From a checkpoint of a small transformer trained on Wikipedia: no biases in attention or MLP.
MLP neurons of a small language model. Each row is named by its layer, matrix (down: output weights) and neuron, and shows model dimensions 0-127. Each number is 128 + 32 x the weight over its row's rms, rounded and kept within 0 to 255. Numbers have three digits each.
A block is one neuron, or neurons of one layer that tend to fire together. After each block is what it responds to, as a language model described it from the Wikipedia text at the highest values.

L7.down716:143156148108101142151130167128123088104150208137154148097108148136096162129184120109091123110137186152113040122189125179109118102159129176139124149115118137091100072051058119138087091140108170148113091097170112121163152181108142095096138146156079110115133155166083161173138083124156129135081103089109145058151191174176084089161136130110158109147112157062132151132111137058115168140142
Responds to: First-name ending pieces. Final word-piece completing a person's first name, just before the surname, in lists, tables and credits, e.g. Step-hen, Cather-ine, Dyl-an.

L7.down444:084122150126064118103126150138119085069083197151115137115110131125139116093118112084119118164134113125139148115170123073100165192135086108166090137190129112108117119144098153139081079100151094147145120186152114142131129187187152061146115142151087090170092113183146085072183112067111085172099124210108117143129175142128112123100152145126159154142124115143097131077130155144165123090157
Responds to: Phrase-opening quotes and word-starts. Opening quotation marks before quoted terms or song titles ("simple", "Everybody), plus first pieces of split words (wh-isker, dis-appears) and short prepositions like on.

L7.down410:160151105116093131178179163155133197135086173137102068134149161118125175202129154170100099090115154110115057131178080091124244090126142078080119132096118099074137175144115147101116132053098100088164146111152112108106122080115170211139110103176151147097137140134103129150116148054074092108053145114090111157125170131115103126160143123122114118190150094049148150111098112110163138097147
Responds to: Clause subject–verb boundary. Last token of a sentence's subject or first piece of its main verb in encyclopedic prose, e.g. the town has, The album was, they have, grew.

L9.down12:151147113077127191102120093180097135067113113128149091157111175098121163154109120166131074164057172123047110174120173151208072202096130103108126067144151178088143150117144100130096158122109105128126159127094107139128133095115165142137120126141109134117123107130120141188133049112100097168139106159093080158093105147137146153185097115114150136112146195107114135131199114067169124204138
L9.down116:168136142087120103128153112156117188103143077153089126157143105139121137115115151124140094111115219110121133195200145136168102112096099127125134213099150139087135188155166086063087157159112045117140146085158130163121094128140154154128114129137101120110153181104119160066141155085137073172111079116158081124105087112111080137100148138072149124126127107110149132145141105114141164165096
L9.down278:095114132123071178140144136152182120155168140170118113135086128065110108159131168120085097122098132131124194173143099106106109150115153106061111136080122214126103199126095171098117161141105125102118091099126190175091149139117178104089139169113136185123129160137072108165115136149113130096111139055106090135134177159169121085078166137093150121144143168118139159137107136140194123118096
L9.down482:093170093155091133126150162100170099175168123117089166089179079115100091141133123074113180117124106122135119143147172165081130144132163123131190190134100060123123084162101059152088174089118110158140144104161117107169122097053148122113159137172133070203139104100096117166173100101136085127108149061108144152052177104148131114112110119143156151136166129117142223164151069131116145118144
L9.down593:137137138068116116126166129110093121134172099151140145199117095066156077134147112101196104174094135122115156157121110078087176118116089149158185203143197147093111080108152094120098103092083111107081135183167084101153110138183142159097168146116125149135150151152172123134187209127122151115118145122177150114092117073113160116156113094063119133117145175179115099116138163184126156121122
L9.down635:115072163109145082100159144089112158124097088090123156139156132115162121082146127118114139140047070098044157096141120116096111076108116141077140159124096088153113143107186126107145076150151103149042105084095125082170107148139154138192137110177160098144057125126072063171140171112154101133127136111090176173090142063096087145117170139155110155176096097078140099164136098148173153132136
L9.down791:111138155125090124182126175090122112106166147154142143116131089108092182173190142125112144142139150141135087124114094127136075112138098081202188089099149179163135165125084161089142138097119098118139130144159092113117110095157146144075128086143097174151123117163101100098085199090103089131124114175168155096135116158172132125138166107081187152151099169089139130142187091117203125212170
L9.down861:149131109118145048113163065150077137082133115152164177139145075169128106088146092106160123169123156116095116141127130188165072132147110112186162150093160149111086129106090122157156088081102107123129177064156149081177113111150131221144088140146133092116149121108168097177125183104133126091120160174123121144117120164131090129163167193163166123145110062189145163131136122082156076153130
Responds to: Completed first names. The final token of a person's given name, often a word piece, when a surname follows, as in tables, rosters and biographies, e.g. Arth-ur, Dyl-an, Jacqu-es.

L7.down601:043087151159131134177115075094097127157137128151117159175119062104068177068103137079134153151115125166128188139127229138119089089176104150123174140106164160153140108096178086108204126178109122122107145127153144119148146141138075107143139145125105091149081105124100135078088109154134181113150155140136169065149109081143184102136141088138166073079155124165082147119155149162140133163083
Responds to: Verb stem fragments. Opening or middle word-pieces of a verb right after its subject (he, which, it), just before an inflection ending like -es or -ed, e.g. res|emb|les, c|ross|es, l|ov|es.

L9.down69:061158150137133168134101141150132119160115143140116199088118120106085131090093119102107109152155119132145130121186134111110126192108156157167121111087149146153103156144158183145114100150120162132159112181109158096061182143082117136123104152157108135160148113173159114112109147112092108085120157109172093102094133069073170081171109101157154132170094114136069148108124132090123071176177
L9.down223:159120115088147148068142132156136158103118103127107110102077142162117095140163127157144140187139160102061151158143172123118098037120107125078113140174162144079126137119085140124112130105130123145155140163102093154106110124114101115119147155192116129136117093072122117121175169157115079203118097193122138173115133135096106123095132097145129101127085155152083150135071142089122180117126
L9.down346:126118140122160084099134104180074099128090157122160111187139150099118152096126114119138146097114149100101132158131167190100128144138082202208137131186131110087160113139096083122126105113175100094131140084142127160084157091117142145089122086109142167158156103092118096115149189190124168146086102103077069135137140113143185092124154156090150128126121144149113064073151115201093094148170
L9.down388:190156136115072151095154113117121161123157140113128130103133118131129096135133154135125145142174145124121123098182081112157118111073078085064115172163103129141071058115152119125187097085143125083099144101130169105136068080127046149163144112080113108159137157127135059132065177168152121132123164115145104152124078084116116115178166100051142163137156132106152079124116137165140193111157
L9.down580:114173148134146093149125137066126130142137115117150084139091141110131139165147075109104152133191122150094106113159072124120126115183118056101138090065153128154112130154086156158084108144111108126115149113067110115142182136089148121080144159128105062158065111116161175094121158140138110156144140181149168110145134113098184133128115154152099065088220188112094160105089116160040135098215
L9.down753:068133127181105100066171112129119096129169073089122129084158121121085182164119096102111132124149161095175114100173143146078133163136111127110137107089147159173154136095207127175138067160106119130130154119133127123056156140149110131132138190126140130107093101057175112085171151191161141095140097125122141142154135119145125154154078151148100127144124093166093131151178095116062116140085
L9.down979:110070146145152112146120078140112116230086154141095101127116053165189128148127133118140127153132127162077181179144192140144083143118078100173161094112139156152143090150081117131144111120186142118130112100121143160132110077118126097141142100142114133134150088153100104155095097124119168138123089167134098128146115065146112139152184077158167080144101137138087121119138123156144129159127
L9.down1016:141063093139107179151129167135150140135141111122062036110173080104139091124122145077164114111123136105177155174141127147128146148143123146152134116159083110141136123110123138130181126099102147086117165146164206126093115161096132171144112053110161111103138108075115167089154113102105132125119122125159118147117135162149106193109011067094120068129134098064124155148144102170169105136097
Responds to: Speech and reporting verbs. Fires on pieces of verbs that introduce speech, belief or description, often the ending completing them, as in say-ing, comment-ing, warn-s, ag-re-ed, belie-ve, said, described as.

L6.down5:130106149090147135066087112085128085089115186094111114139122068145090165072174125137124057126133098113167145146138143121096121121114118171100144137128134110108169113044149123114145203075058132079135150142180105038107177105125094136097170138134156152094140130169134101142152138134156086189108132166106094114111161114161132112171054103102118110111086104108149156119110141202139170100119
L6.down125:129165106145117129145131095114133129142112114141093091125103156122116149135112081149096074184077145133139158106124114117118162141094064117074149167123120145083158118195131098083120048142152201134134101161136152090125121115120159096145163183128183121141136121145107118153108126139098166157138136157129119170129210128080128140150148123129025165152107155171165142094075077092108118136172
L6.down157:109148126109152142126130145176174111160143135178128102131106083101159126131057155126109102100126134140153101038143143087155140115111080133082116178118156092129079135152105090133140172144176088162137138126170128138152179134069142111103133149155144158093117105196140093082113120091113091095129113161139132112188123114124184140143093191124114110157089197101119154106133125093143102103126
L6.down180:105086118155155160145158112122169147186130103106135051068132169106140146133045171103161179112124179168133114095077169117095092157107167140149137108067100131183125167173130159191140100142116154119109152155145138127123171142110086095128081104126102111135090143126104120113124151132102151098174151165129124143083112192124149141063147153173165071148130106080113137101109146159096111082133
L6.down209:142161153112134122096102123086154094166164112133117070127118140162159176106119195108152151090079074142110159091155131087138090093152136101109152183191119138143078144148083103128131145072141073183183086194154138097156118110117120072077098124075126115133184097124194103119103127123158104126137111164152117114128114184135135087137105150145133081020134110166076083143193109145170127115114
L6.down588:075140125140108144125111119105124117136140188050130131150064082143109140103141149056166168131200182091106119165153180133119094127103122123143114163111106094153134146084113119144165163124120122130145133104117159098178151116198092112038119162153166169175148109182130105172142120074159090114094108140126127144123228124146070066147165106138132123137138136145136145123120104165122128097103
L6.down671:167152082104152132153126173115164160172123150087123142114074124083093110128126070104118130165095137099129097146156181124146097089160131152163127121100081124147139148150106160093124102145129140100156093134108123146215139131134151181087111133088159122101102101134149177134126130164097114124186123141126131075132178179096053058162082094055137137148110168133122147104064125115175093111093
L6.down696:121149127110125106124081145111161105098133066123109199161118037094081091117094094144103153095138132100128160172101142085153172123084126136114131091062092140132195142104166102184094162120108114123135089130182146111128086116131119175131058107119139196155159126120096186128123076152121084121162137047096110132103135160165129166172140144088135152114092139140120124116136104121132183119133
Responds to: Inside personal names. Word pieces inside people's names, mostly surnames right after a first name or initial, e.g. Matt|hews, Sim|on, Jac|obs, and initials' periods.

L9.down42:148129117116134083076136188067124109146118150120139026136150153127150135116150112086151140156087154137167111181093137170124118132151188106161134112136150144111118134088082089129129083101160141147146086099196140070125108084091155180138130121202144102128112107111168107148111169150195084095108172121133193170082110071128122163148145114045161085121194142196121142155166109059154146124125
L9.down87:142090158120097107106151086107091091135141145102190168137149125120170155114097148182153087153144090109133056134083103068175112154140148139171123180147121117082100102160115121109085095161037133176136089176153205156114122061127132091102119131156127091127114141142139135132164149130120153122134068060122086142181175186117100090131081121133157192136127159163124121082116143137169108205114
L9.down123:125072112122114157143150149117111148073124185193129188160146157093080112076094155130086202115105064105195092048149130095118166105125036089118126140110140167181105165140151165131139080122161068146126143127127187139160131141173087111106097119211058131111117087171150142170085130118101160154135129118084102075162054136115185120133155112153105124151117108135141122149126130143044171113134
L9.down127:057073160054167148139126171161112093113106062116078128171141141163140126106090142103188106089126099088128147117152155099139087124119158168108141160084091137110166111153171190122101129125139134119130135095154118147165135171126144138209158138123166136157180150081115141084135151096170192155098165152114136146085118142124173126119135168155097085126149094146133163172093112111099136151124
L9.down208:134168130101138188134106089161131120106118082158189127102144159115183098164155128091107077130136153118099133153145124104095073167097149073172125105138135160164146130110129154134117119111099094147099110087120103152139146121069146129144212104125131119123132104080105122155179091115121147134135185079161130152149142112139098133090127117127110152182162191080164146088098142114232130178156
L9.down519:108111136139126103097132127136090158126082077101116202072123118068166111163100140151148098138110145132095199129118152098120193157189123130145162157131128124131120141087157123143076184149083150117114123143124127086151189207073142052135144093073140133121152113164123109124175154129183138118156108109118156131116115140087138082160129136109181138125171144175097128109121134115119137083154
L9.down672:153146162095105096150158201148143130122185134116128148148114090114115139156134198043129112096150136144188063166175117132136107127150120153164108144134084107092104161121141142127121149118172132124114159117143129119102093159126059095137096115186072135169093164083108060157107141145135101142106131170110191085154122156117117106117189128105113081086121154148134082190165120122150099126131
L9.down735:139095103144108160105111137109123123148097119098151085104103130134190051026107142157154099127155090089194093116107111125143064159109118132093088183111107143075136115152111158154150094084175140145157163149139152115133129081140146163202096125138179126126138162130130153139176184109136108149159088142121062141132157118129100156136150144037110144071191065168129151099137145076102103126088
Responds to: Opening quote marks. Opening quotation marks before a quoted name, title or term, often after "named it", "described as" or "referred to as"; weaker on opening parentheses, "de" in names, and colons in list fields.

L6.down77:095102114174146153083158157170125115130131101077055128093106129152069170127113128170161110126155111164122126121081132110125153168105146095180136161093150152104140157065130160088124085120076094110102111086096158152130164189128157133141063090069093091170116144063128176159141133107114146164107133073100113131088075168093143134157085090135133132121182085140158117137126168202124088153115
L6.down134:069139143145195181116110096159159143148091123072086145143120143182173132126159144161142150113118130200088087123085129133135135104102141083120197112133103075133109167121124136079153172143087103116151185109105121119107098147188118109160133211120116102140009104108136115050139127133102106096160138138162131172157090077115147176125118165099111077189139144117134119105128148114089098120153
L6.down342:143213114150098188122162141087090073054139150142112192050161091134116110180134151115101103121148052143159098127131126105176143074138122158113192130116145122135088142105164111147116129072131163124132133143178163135193096090152147133102124106079081122181122080158134071172129160107138112172118148137150130112129116132128190155104149175132078151073167192165141112127126103118120032112134
L6.down412:149151147114169155145059185100087143165149174161152157104175107173173121151167116054164193135185132093134143071123091136130153068164221161082107148116144130109078192096160165055115126125132073153111098125138124166169123085112203110129071124150150083137074114114110157147142121087112145095116085115055147174134124155146130138117172113150137163111154113131165129173135142096123175088084
L6.down515:111113126119114131135137131166106102136123079091114159074155167099084159090140145082165106146151105111148171100156083182151104133161205108135150147149086185145170154143152115233153129115061126141193121140079113166083181106139105150113140062119117152110096192112158126130114150101166128105153113122150171114106064096127194149164103095136070145100125124120116103159133168109115100079085
L6.down715:079163178087151110114166153173054102100159135068112125139148103203162119112113143118120127085120090161138104178107052134146137091123112104160162130130149086133184111164154142162078091121148139072155177111102130130049074131075107113163098158155114126188134147113201092141109113138153079156112099185104101115121123119114188201176126110126176130143138149119042088153161128149124183084105
L6.down753:169133171086100123185107161134141057152133115137194149159096196093120141112099184084115128152169128131099112125103144134158134122086097113125110074147143154084109164082099105111113138168107080056108100102125146177166107104148090135126136154112110136134115100130082134110157130118162168135145120117124093188110127152124082115092170181132112113160158121163132107141140133145099122079155
L6.down855:160128094111090125113126100128090162142091137135085147104124147175085150148132139126158138099133086168062116128147146092088115176149120073168161136124142113170102106145117148151212145081133116084108105124211130155094131170150142128177126184123090112129156168116147087184117131130159146093127150099132089127159170099140119134141095161166091128147158170091138127128132023149079120167106
Responds to: Clause connectives and verb endings. Fires on tokens that open or steer a following clause: contrast words after a comma (but, though, However) and verb endings before complements (argu-ing that, urg-es, believe that).

L9.down8:137085212139143133078083130088139107139127128136142179107133133130147124124119158139124130152178118213138163175088146165141067081140098124133169100154120162135090113091115085128078126190111152157083051158141146104107104165082075114117087124140081073108154140144122101167137119158119154135178136165146121121079136119130115079067135124148163056161111153176118066137111080149139125132101
L9.down65:158082169216074129133152179107104159161093128115068092114119126172091163148178136180107104090137114158085143123210146139112142210120131117124088123198099120087116127133121139082127129150089072155102139153121130117084034153083129109125149178129179103113149112087147130063170177132103132133086137091156158133066135163153107108120086143143175115166154060113111116154078125182122130120087
L9.down67:092148137103110129172141142173127112141098120081083126091129099150081124157144095155238131138113138106174146091098133114082099161106161130151163099147136140146165131112144121120134140133131141127140136155167147145163092159118130116122121171080096111137163114147151144044115190136121147100126155128108149184133122113126093158117114086106160099088127131153071188168202090128052126116103
L9.down91:153222210085110136152122153103125115153118106201138127201109146106149174156125114151134117141187156135164113182137113126180162110170132147146112157148082150128114167099121090143152145104132103090128146175145117157115155100149097131127146100099127097112133094163081054181156104157163170189165096112144159098127140149151128162129172153101142062119105141110121102143118148174173072086149
L9.down399:140157177128143149123091148145076114166134141212132076155100122077190146096088118133102098118130092137185067141184101174103130116171122136093141110113165078146142124064116057140115167068107151121163163175135116078098116105065129179079089161101147132171087091086149127093161102091160120138087113127097185140113101092114153153143121132148130099052145184117149121095180159163138152099138
L9.down525:138167140111145074098056141134129094099090080184177105137171100107130076173188123156138092127147171114137117121148119120111186082130077131074153094120100115114088164132147127115098156127108082154155121142128082107137141123116083128060015061156055140123128098170153155146176144131194135189122151108151196148157132190123163089172196113109109163155110150185085087082219121167158158137174
L9.down569:133123136129140144100104174079091051106112134186124112167136138099145141097147149122130113121197093154140130154153158148150113127106168146099160130164124131128092100105135122134154159121080101143128102121118121123159132188117098133095138100130116154109190141129106102119141112140096140146114099122114109136095102108092151159141103084117121169115194157144164070126159063125139105148199
L9.down1015:090083138163126134126130128104121040155097133158179132092116071153136094199077136143103135131131126126107159177071112111124144091153138133106083147144090108138184174165056134147146196087114109098187142098128150139096122095158133117121165056148128148156128108067117145153086187127162125136160145125119078133201042158120126142158195130134158107155116138143127083175098115081158148076099
Responds to: Repeated name endings. Final word piece that completes a multi-token proper name already mentioned earlier, usually as subject before was, 's or a comma (Poynt-on, Freem-an, Rohirr-im).

L9.down5:113163137119156123071192130163146130145151103060141116103145145101190168111117107142122113078114120135141080163132100095206086112120169127110170137134137129138137090105185172168116149143147183180082099103170100122123113130116151132126115125150117104191161161129151162123122130092158095125125107098147166149048133101166110146131086203160086136090117097097077115100132105099135172146143
L9.down282:155122160113079170150171102127093132194117105127135096163097155129078157125165135127114172050156141105134089097095133140102192095118095144140126168143116168153168132138118117102086133147183068157114115154121123154131162074082129156175177078123109141124175120105182175131048165129089115109187175116158096104125123152056074072168081050072141177099129128102110146138168130111131133121169
L9.down316:110101111134179100110181143104073101155179119150114074106145143133143121143139102161148206203119127146085158072067130110125111111148143139114119159083135117149139100107194139130159166132130124159158139126088147106093101095165097130106180135155169133127151082190145127055113165100078135131125047085118073139182076140165118097100169093188130102136138169145137113161148106199145115160103
L9.down425:035106121075143144114181155109116155152105109110110123160160100146167155107116110085162127114153151094155118077105115081181123146126138131114122110114104144114110138163119121111110086154105115126127139133155069119199132122113134147144116209069128155135141141106097111183158106101081110159143151119163140147136118160128145060129164116157157056092130102142205085168105108181197114118176
L9.down541:101104141193124115144165100124099112088155104129144130081097139146167118122120083105092116172116101112110147171121082122115182115138176117140184138151096065115182110091153109134153119155114174076130102158181146115096138120123171162129136201138216148099167138146053168094159192173203137109168078120126074125127146176173122155177162187094161104156146112155140117081090077100123108128136
L9.down730:145065142129111209100102118158128131142137156113118139138153107159142163068124122097164116118128176194158110129147128056162125084116105158132107120107184132126084166101176058146137116161169154177130104066084114100104131082105089108144118122123214147133083161059086090118133104120155133143103081091100133111094144097167153112113139139170156089113106118178157136108090171167112081142130
L9.down774:133044167103128169107117058122094170120067119082107105147169128081159158121132110109100161135156174133167150095102077134024139121115103168107122125117119091085018117126113158095105092112141167143111145198126095099138173151133139173143129182140130090117146137117142177121079150053153105111134072151059098152128135191131103042150159189151099071095150110129160120129174093128129163141145
L9.down900:147093105191128153154169128105154112104139084124144116102117141122135106189151103042107118105156144174135149144108121118148161108140098118122108188108150138126133070157130132093122103157098189152132128076125159118096120108116163179203144127191138148089125108150098112104183159153137194149142200100121176105070082123127078138098138137123106023138125115116113081125125194133116133088108
Responds to: Detached word-start space. A lone space token that begins a word split off from it, before numbers, diacritic names or rare words: 1972, Știrbei, echoes.

L6.down154:173097127164082121145100082132100159130198034050118130152108079139114104153127097165105176146154168149094118101128181030101152162120156124110132188124215140140159173096121212154034141095124179146191104162137137146137092132111114111129123148123124142149106107072104113101076147110164187093130112096075124097190119167183109162156133091144112120149149119212152113082096134078109122106145
L6.down280:070135153132135092084077136157125121096167145107158113088196095136155138124063172106149106141124175110092112128083114089174097107138147189128177106179151115133131118150092115117089152122152148098119141150114057147171091123102102128175110156122143117134102123189125087116111150082185118142185126158109112117136143161205096153131086146169181085152062127152142123102116180152147144099160
L6.down340:180123151194173068118150066066160195102157074078120110092148155130099111165102091192147087136151174169190158106158098135106101104106129158162138139136126109047126136188122138114126207110155102086160078095108091136101174138179077108093133135155134128165121113113154060114140135161101094147145141132149117098104174157132132156127091097190110121113125175109148131117165099147088151127172
L6.down432:111096103123129126152089127129069146088132122142125105141154114131133066141094129124158140156142122124148094110126184163086149140144147122121148071144151108134101128143139093103136166119142118115105138091126108154076177158112130109176116204119124123122175123132147118139194180108150120128122156139151170104214068186106153160086143094163176103083116142092173134132149142147071133118151
L6.down658:115190141146100106071150102071074137121129152149181118110128122168092129125130122147116151168116138123187090114077121145181138076079107119181202112070171094097139143119169161109132160187070164159096118078111147088116128160097138103157084168122085085147121122179134104080046103118142089138136114121098122124135118109168099168186102131149098064124142123119152085133146107167113126106131
L6.down823:144150134164085140095139126137138117058191101077123121143116148126057169114151111131155148128131135159179013125041121136174166133099085183113122133114132113102102099159196194111147154132135142154128099140142121148117103155135112102162127134179145111154157106139117115148138156132102132128113153133176139140142117179131158226119123118106121089149152059140156077138202113168110149101138
L6.down860:153185148077067205131156147063090094106122125103136176119154145160136139159147168174119132056109210184104165133133175156093136111146188130074131114109104074087082169107117121138154161183143091137154111101179123113090142116137136070100140140136166126174105137064090088145116120152118157155114150126085112160117067088113116179092162100077147087094154122087083108181090179082149142175128
L6.down872:099095092194117103110205127167069084121174039158128092116101166158159116165143089134096166159133126164083110090129140125190179075124186155152172099102118128131168138149170107147146115147116171136095120075182131116103069102097076137104109075163145119104074071177131125108058150121170119181107109081121155121179103163103129100121129144095135091149159080118147104189091220141066110080109
Responds to: Number-start space before dates. Space token right before a number, mostly a year, decade, century or ordinal, after "in the", "the early" or "In", e.g. "In the 1960s", "the late 9th".